config.toml
norm_place = "pre"
positions = "learned"
qk_norm = false
schedule = "wsd"
MLP neurons of a small language model. Each row is named by its layer, matrix (up: input weights) and neuron, and shows model dimensions 0-191. Each number is 128 + 24 x the weight over its row's rms, rounded and kept within 0 to 255. Numbers have three digits each.
Before each neuron's rows, "fires after" lists the tokens most often just before its 100 highest values on Wikipedia text that the model never trained on.

fires after: " |", " the", ":", " (", " 19"
L14.up164:116154164188101154120123146102133183126147114134125135172122123153111087134131171152087143096159124123129129131119150131105132151110177129158111141109105089108133128139121087105126106114114140099121169148082138144125106182091152133166100166111118130104092148105152124131114132109125129166132110143127141108124156125161083129117138156134103114042082129131100153170129165103140139111122121125139085124141109105165102112131105160089169131116140112112121124112150143166126139110162125109148123147116140119139159118132128117151124105170129121140062161163105144094139111094143162153

fires after: " |", "---|---|---|---|", "|", "-", "20", " 19"
L17.up35:125121145101146099105117115078125142136114108099117166167161110081124117105140150134105144140105173123123134123129185116093124153132136088116119112179115120152137102115136103116116094104105108146155121126133133173105140138153096147098093138104112141131153096101116110086166168070127128110105169118152132130157167177102134171130123112122120156079138122132108133136087159096132092127136150137137124118155147096135166121117079106113112113151109127139118082105111141160170153170158114141107149131141142142133133141092135145145115117179118086085094153141163152124166148160130137150

fires after: "s", "c", " sign", "f", "er"
L17.up143:132098090143117116162144100123149134083138125067102152144132160114129137180141117121117144140140125174134130135134130121109164133126147104110148146136114134085098147175136153167097144115120107088093106128071120140105136146136097120164095118112135122081162143141103137071107123149152149115147122158138087108139112109109154155129162126076111140129114145133128145137143111114148105118120102159129147119121177144143124153107133106143157153115117153164060141083110116157113160157091089099131127155176137157125157173122126145180142137103114128102120138118125062116102142139106123134

fires after: " Lo", " pro", " Pro", " in", "s"
L8.up183:104142143121140166172100131123143141106152148088153141148140096140111105116112143123203149139111163135095168103161161133144153167142135081133159120129115130102151100169140138136104074129124149126123102144106140123128129113131111150124125126090103104139096094058094139139116066114105141143127109139140125160139120131166118179121161195156101118139086125109098129113153093120174140081130119137168112117095095103103139110140136138096140130109112101109118117131122123129178149137158111127136121119169141151125153174106136123131126129138162103146123128098152110122171158100106126156

fires after: " |", " f", "f", "ff", " re", "s"
L12.up343:120099111155133160110182138090142138105127116193119160176102152117140157151154122093061141115133116150125146148139153112150139117117113139140148152101112133140122130125169117156157138122121104127111145111102091115116140117129117122113096097113101119098083114149097176126131176129116102159126059124137085134118113136120087146095151138091112101119143096107122132128152153153089143158117111135155172126132158145126139140125141122176117128089109142169088154115080164155127150121115147100144127161088160130134167132121106109099144195123152101092126126125119127143111145108144107104

fires after: " ", "L", " P", "e"
L7.up168:121117115109153166113126145131093111105120171127077134118167078109134156108140142109121129105101139146107146128149134139143127190101117131138095128143110132093114120116159125096130072126082078150133145099126149120140131147134119125102101104116136175124114133141105124098114129120164077117107120141098135137151132155127126099131073110100143134183103136147117130096111162166155119153164091119120123158169127151133098150149108113114096108089129149086147141135121139147142190130154173129134138151153130100101178110129160126163080137094107144128104140123103107147152147158191134145

fires after: " |", ";", " ", "aged", "42", ":"
L14.up82:111159140122147157108134144130147150150120120103081126120156125107165127131181145120108149117163111185114113124115133068128099143146135132137134155129089107106132164098109103153131123104152157083151140161156111167147157120117103113137118095115112149126110185134164118098167122071095099134094109107145102138138127180135065150128118145111065112120072176133122147151160110116099108167111177132178130108138145118159128112141118113080130145132153080136135121130132142118100116103147121128167149147131178126117108141107143138129157118153124151131124127130098153128145119154138109117

fires after: " |"
L4.up173:130100157095148128122162162157132121150160126134119129152179122129170133102147133093099096138110100123142124135173122149125120145120130128171115174106065135073116144089172141168143124094101121103149104118076096146143112112087147114139138136130130114117100130161144182069119157107138116154088120152102109151147177148149090123121137145111097110129101113145156155099115087127151075105100139101117148139120124087114134134188154123131136115103099082102174112127102131130121153105119137123153104149137123135143124125127143169117113118145149157116115161104141126151153164142152124109

fires after: " |", " ", "\n", ";"
L4.up72:142105080135152149127134171098142142142136085093110114108144110120162129121178156088119094090136139108113179141117146149115112136121198129146161158117147108105124133104124160108145079110108118102104117127099116116113085104107137131137151097097105102157118126126117139170141138137169150150114090106140126144152159140156125123139105137127137138115128130146098104125107113125189108147092118062103138130123121120123113134156151159107127081135149105089154119126128140169122150078133168134169112146131124116108147145142131122139141165169128142106100183130127176128180137086166119105

fires after: " |", " ", "|---|---|"
L5.up489:123064135117128182116122140119124136096139112071115136124128104115131109154155164122100097113128135111114103133134124134151119125127149166171110151119114109117125152132154139142116110097090107121129104143079093123111140104087099097188108145118141126100120119095125189124158146134122138165108124126114131128163144121157106092098117087106077107125102126127129112170098110108187130132111087110162130128092137084082132139187127110139147100135153159093125131157120174124125132181106148124119135139118085130146135130166124145129116158158132126129118163133115179183161132142151109125

fires after: "|", " |", "′", " 19", " ", " ("
L4.up268:146133130135124121159123125062130115162171118137133130138147120096119111108115133131143131071186196110111145124106130122066091154136102096155120138181121148136112092169116108118140101114114163106111130085113125166140092142098108105156137151120100119162124110126115131146138123107108124177132101109131104163153171185145121108134143189154135126082130153146112128155110124148157097128134151120185129131090121141169131130153087092174086138126142145138119078108136123121142136181106102138125142160108115158154122134110125145120141102142132147110112126121115148130123106119137156146

fires after: " (", ",", "S", "s"
L8.up280:096141085129136136129119157128096164097156129139144159138132095121147102123106127148164088126112146125115155121156144087148106132157131140125081178113087138120119129102178129105096125117141112087137145076113110167137126136141125118151111133080140107176119115145135176145134131116099165136085142114103119130117129133153085129098152132100106114182140104112154086096111152114176097154087126141130125172083142178161150126140156137102098101093121134124134145125109145129113133114157154085132101122121102109112173134181140167130139137096110090126148168138094129135160146113136128149

fires after: "s", "===", " along", "\n", " in"
L8.up376:101129082143121132170121132089136137109134123102083108185149088136080135153128114090131169120121128148119191114137098156126154143104132117126098134118110093111115113095115116164118128105100078131115132122124096152130130144145147138061142162093114126164149106117117140149158127105099138180140115145156120151150136148164103117117154166105090121157141165093138114154121098131173129109091156139146108110097086111141143118121185122124106158127167149107128148143123124141141138120207099116146135126121132127126122159149155162147159141134095129120116131161099114146147166131107135092

fires after: " ", " Ca", " P", " pro", " ca"
L14.up537:152101171142155127096115146136135130110098124130141111112133094119092154080164150098086172139132120162096121117155142088136130167107100131172119147109089144133155153105115143113135096110127132129146143099131148134102172117101107076081112095133132161167105145175087144153152114147154110150129138101139132116136121115171101102099105155125134153131129155143084149106141097094155131177182136106096102134105109127118128163142132131092160156123111129066112100123134141130131133147116112103170156155107166145108149136146095136137121102107100162152093114093095144155135139147135149125

fires after: "\n", "|", "-", "---|---|---|---|"
L4.up519:094177134133141138128123146115143160183104121086103140136123116147126160119165155095122169122102122154129120138129145075141123098147126104133123139126133179131105138156145107090147134139128130095115124123115124127181128174148118156130137146117107093119082114115144127128154133110115136120111125100146103118128131156141120097127134130090087175142117118190138105083116135117127129104149173107129133066100117125179116126157097147119135088126096109174172092097149140161116134149155087089126124094157108133117128141070160182180104140129137108109105125133101107146156137144128154101

fires after: ",", " was", "ly", "son", " is", "s"
L9.up670:129169125142131148159101133143114133100130097103135157147116145126128159145115155115129127144171102120134139102154116118080112132152162116133082145108139090078158133090191119166128096118090154104113139149108116150133141140095131142127098149079124171153129136090118161112138130135104145161159130097110113160136157134116121101076138110098112136127084113127126104153125109104095155106120144130118174124092140202164133083159125164116113123141130128105162166111123149139148103155166133128147103108172131082140148142116121100125106092137098137140101144143077152163142127111125116166

fires after: " |", "|", " United", ";"
L4.up78:147133134126142128103140139089119126166122125094084148138179115118137144116189098132112127102125174128100148106140100097121119129114132187159124166134108120144086171106142136116093110111139143091127111154096112131132080120133113102160128108079102099157125124118135157160159135116113151134129137090075129136171130157172099120131150125149101112099132147186136112142093123088151110114093113095174119132123119060126095105141126143119142087110152115131125115101168135125103088114150168125139168107142073129111098122115160154142147111133125149133126140120107135158174131147141113113

fires after: " co", "ur", "==", " Co", ".", "oc"
L8.up432:135125149159158134093142123139127157141113078070149115150145106138125119120140131124135140116146098115129161127111142141143144124123187129127120085085086091146109122148120182167117137136135119142131104122128125142130146123097110084148126134130141072127060144145167175140141160122142127185138114126114135126136160125144123128095118112093127105150078138130103119135141105091149109090101147109118133140115123140125165163149088108084155110073100133141092176106112167157155093153107129106167120171138138131100174103093122100146154158130166137159125128134114094144141155130127114148

fires after: " pro", " Pro", "s", "c", "p", "ro"
L16.up7:170139107162122123138125123083110123113123122087110134170130129140143158158165128125084125128103110150138163127151151134100158197123134100122169109132152122042123179147162144145099123155117061139129115101079104134136147122109127144095141118103118140103110116167117112056111138171153149196142130108110095122167122115111134132136136171135125134128153150122151122092169120142143118133124115168109070142134098128136118090170134133154140101131147096088150155110108117110153122137131116138161143129103109142134119118138126103140127084144113112123121112135092127127134133135101108160

fires after: "|", "on"
L14.up676:124117157162145151127122145103143131185133098142086082128150138130105112109165127115124139137092122103136123101124144134095086117149136101140143146143129153116102153126124117126093095141116117152148149136149096116172111103113130113106098138130110160142100157135142118111132107156117132107160120121124120136159140136153121124108123122096123152102090122133139157101130142114156095098141165119163155141134149142119131119153124138141166100092121105149133152096167131122161088145147039133143094118172065053143097104132178157141131144172124142151154126135105145083174181152145139149

fires after: ".", " |", "app"
L12.up115:088136150119135121118148121130143166118147115109086142160142125136097124118149168102165158106125104116133163094099138107132119103113171110148089114133113172159125167130073098133098122123122124134114127123132113153112123126107123075135092150124061154153053142147176122157166111133107102170114127121116097105155148143170090136132083152122117124110113142150085133153133160122109150120126119160135125181166133143117106128122089087120130135128106107124099115101116105132119123155117142124111166159123171117135191124123139137123170112146122101112118171123107136108123143188143141098

fires after: " ", " on", " (", " of", " with"
L8.up257:138136145136137125174140122131150163118164106076127145155126089137114132120160157131118172074185112174092140129133139132093106142165162117143107169140123142132095123130142131106108111145097127171114120165104119148088098161092105099153123160109111143135077073112092145146139111111145107153127111125108125168136135136138136105090112172119083121106093143136076125158127089104121101120131108133152125152130128147124137148146136106119133095131166117102154119152120112129114139096112108119123133104117120096182129100132140127138104098140131143080109134139113164144207097095128163140

fires after: " b", " B", "B", " K", "and", " Pa"
L11.up8:105101145127148115121144168136107136145137143140148138106136100116149106100171132092113117123127164134088137089159145055137118117130158149145127090141119153143070114113145103097123178155148091118129087118122112134116138110142121146158139125120099116118126135149145118083127200090172093129138142105155111099151143169154122116092157151088093134135123148107151103097111115103082112111132151136119144122111163161114153126151080094158123117129117113129097132118146108120189132137095081126148112147130117162098105156103162146132116145127126160110111145090131146117118075150097123095

fires after: "ci", " c", "cent", "or", "re", "red"
L9.up151:089102114157184123150121147100097148129132136133110132129124144116127166117169166122104141123115126104111129154145156157085149131136099150152114151109140141120135123146141159170148117136077065114119109110109130133133143147126110109123133124150077097113123175110136160094135159112181130143112098117159155102155161142141146147121126112157147097077114127102166139108179140132133127133176144075122194123168112150131133149130126107076086102122148127143129114122134125131126186156115153110168135152113110067111156126113127107154122167113116151125126147082117105137118124122090158134

fires after: " B", " F", " the", " K", "F"
L9.up298:156104136110140136130128134134080150164143167118156138125135100119159113157128187124110122172119155128107160097137113137133151139125149109142161132084102129106103139097169127083126154122164117091100097130117112121142105114091090151154135143116133152103140153120114161116124157080131101138101123118104130126115149124125133129125126148081119091142141168149119085110103153132103081120183146140169145117116104152079130116100132097093140108073104094197155124165145133143176107135135131109123145138183136141093118127110151159122102128100135180092152142126164125138134138141102141117

fires after: "s", "c", " Pat", " Re", "r"
L13.up752:120104105123142135106161155142109124106154120111134092119115166128148111122141143128122140122127121175125155108125091107125145176117159127165131188162103144130110123124143101170122159136190112125133112094130129158125128178107121149161091117102114147095143151186132131123152139162145097119129132124115118084184093099142129171120117147102148150133141134122155130065090148119119139150118126147076113101149099167129124082128150106182094109075103122126131126078113161137107145163113110132151121142092111145116131134116158175142140154152111105088173136130112138124144116144141108157

fires after: "n", "ver", "er", "ed", " Ber", " take"
L9.up265:129100107130109155109171162130090138157126087053109144171147149115113145139149099085134134108110139114124129105145144122115124145082125136163127124112144133101107112122146117132128159137132148115127105150096132155137091147122128199118128116119152133100153109082127150082174107092099125148146138135132152150140112117129144102097187154141114093142158148128131120140128155151121118089137100153097117100096158145116122140118150118150163086113162096196117159112121121123124131132160125137174132136114138128131107166113128136106024106146154111109095143126113104127151129142157134125

fires after: "ed", "n", ":", " took"
L12.up608:098159133108103114098140116121125170153087112116071135145165135074173137150184118091101126103128122152137153113170158141111131160120150147131130143132102131126137118085131121125150144116126140113137161142139068120127150114123126151114104153115154154138121119077100132129148150134155107141117098163155149152116138143110166088111168162157105119096123182093101145158153142114109126116090147142163118128143100151134143116129153121114133113144133085119138140098109148114080129092160129094155105097122126098130128181144132137134096103166118127107046144112152120143137121140176132158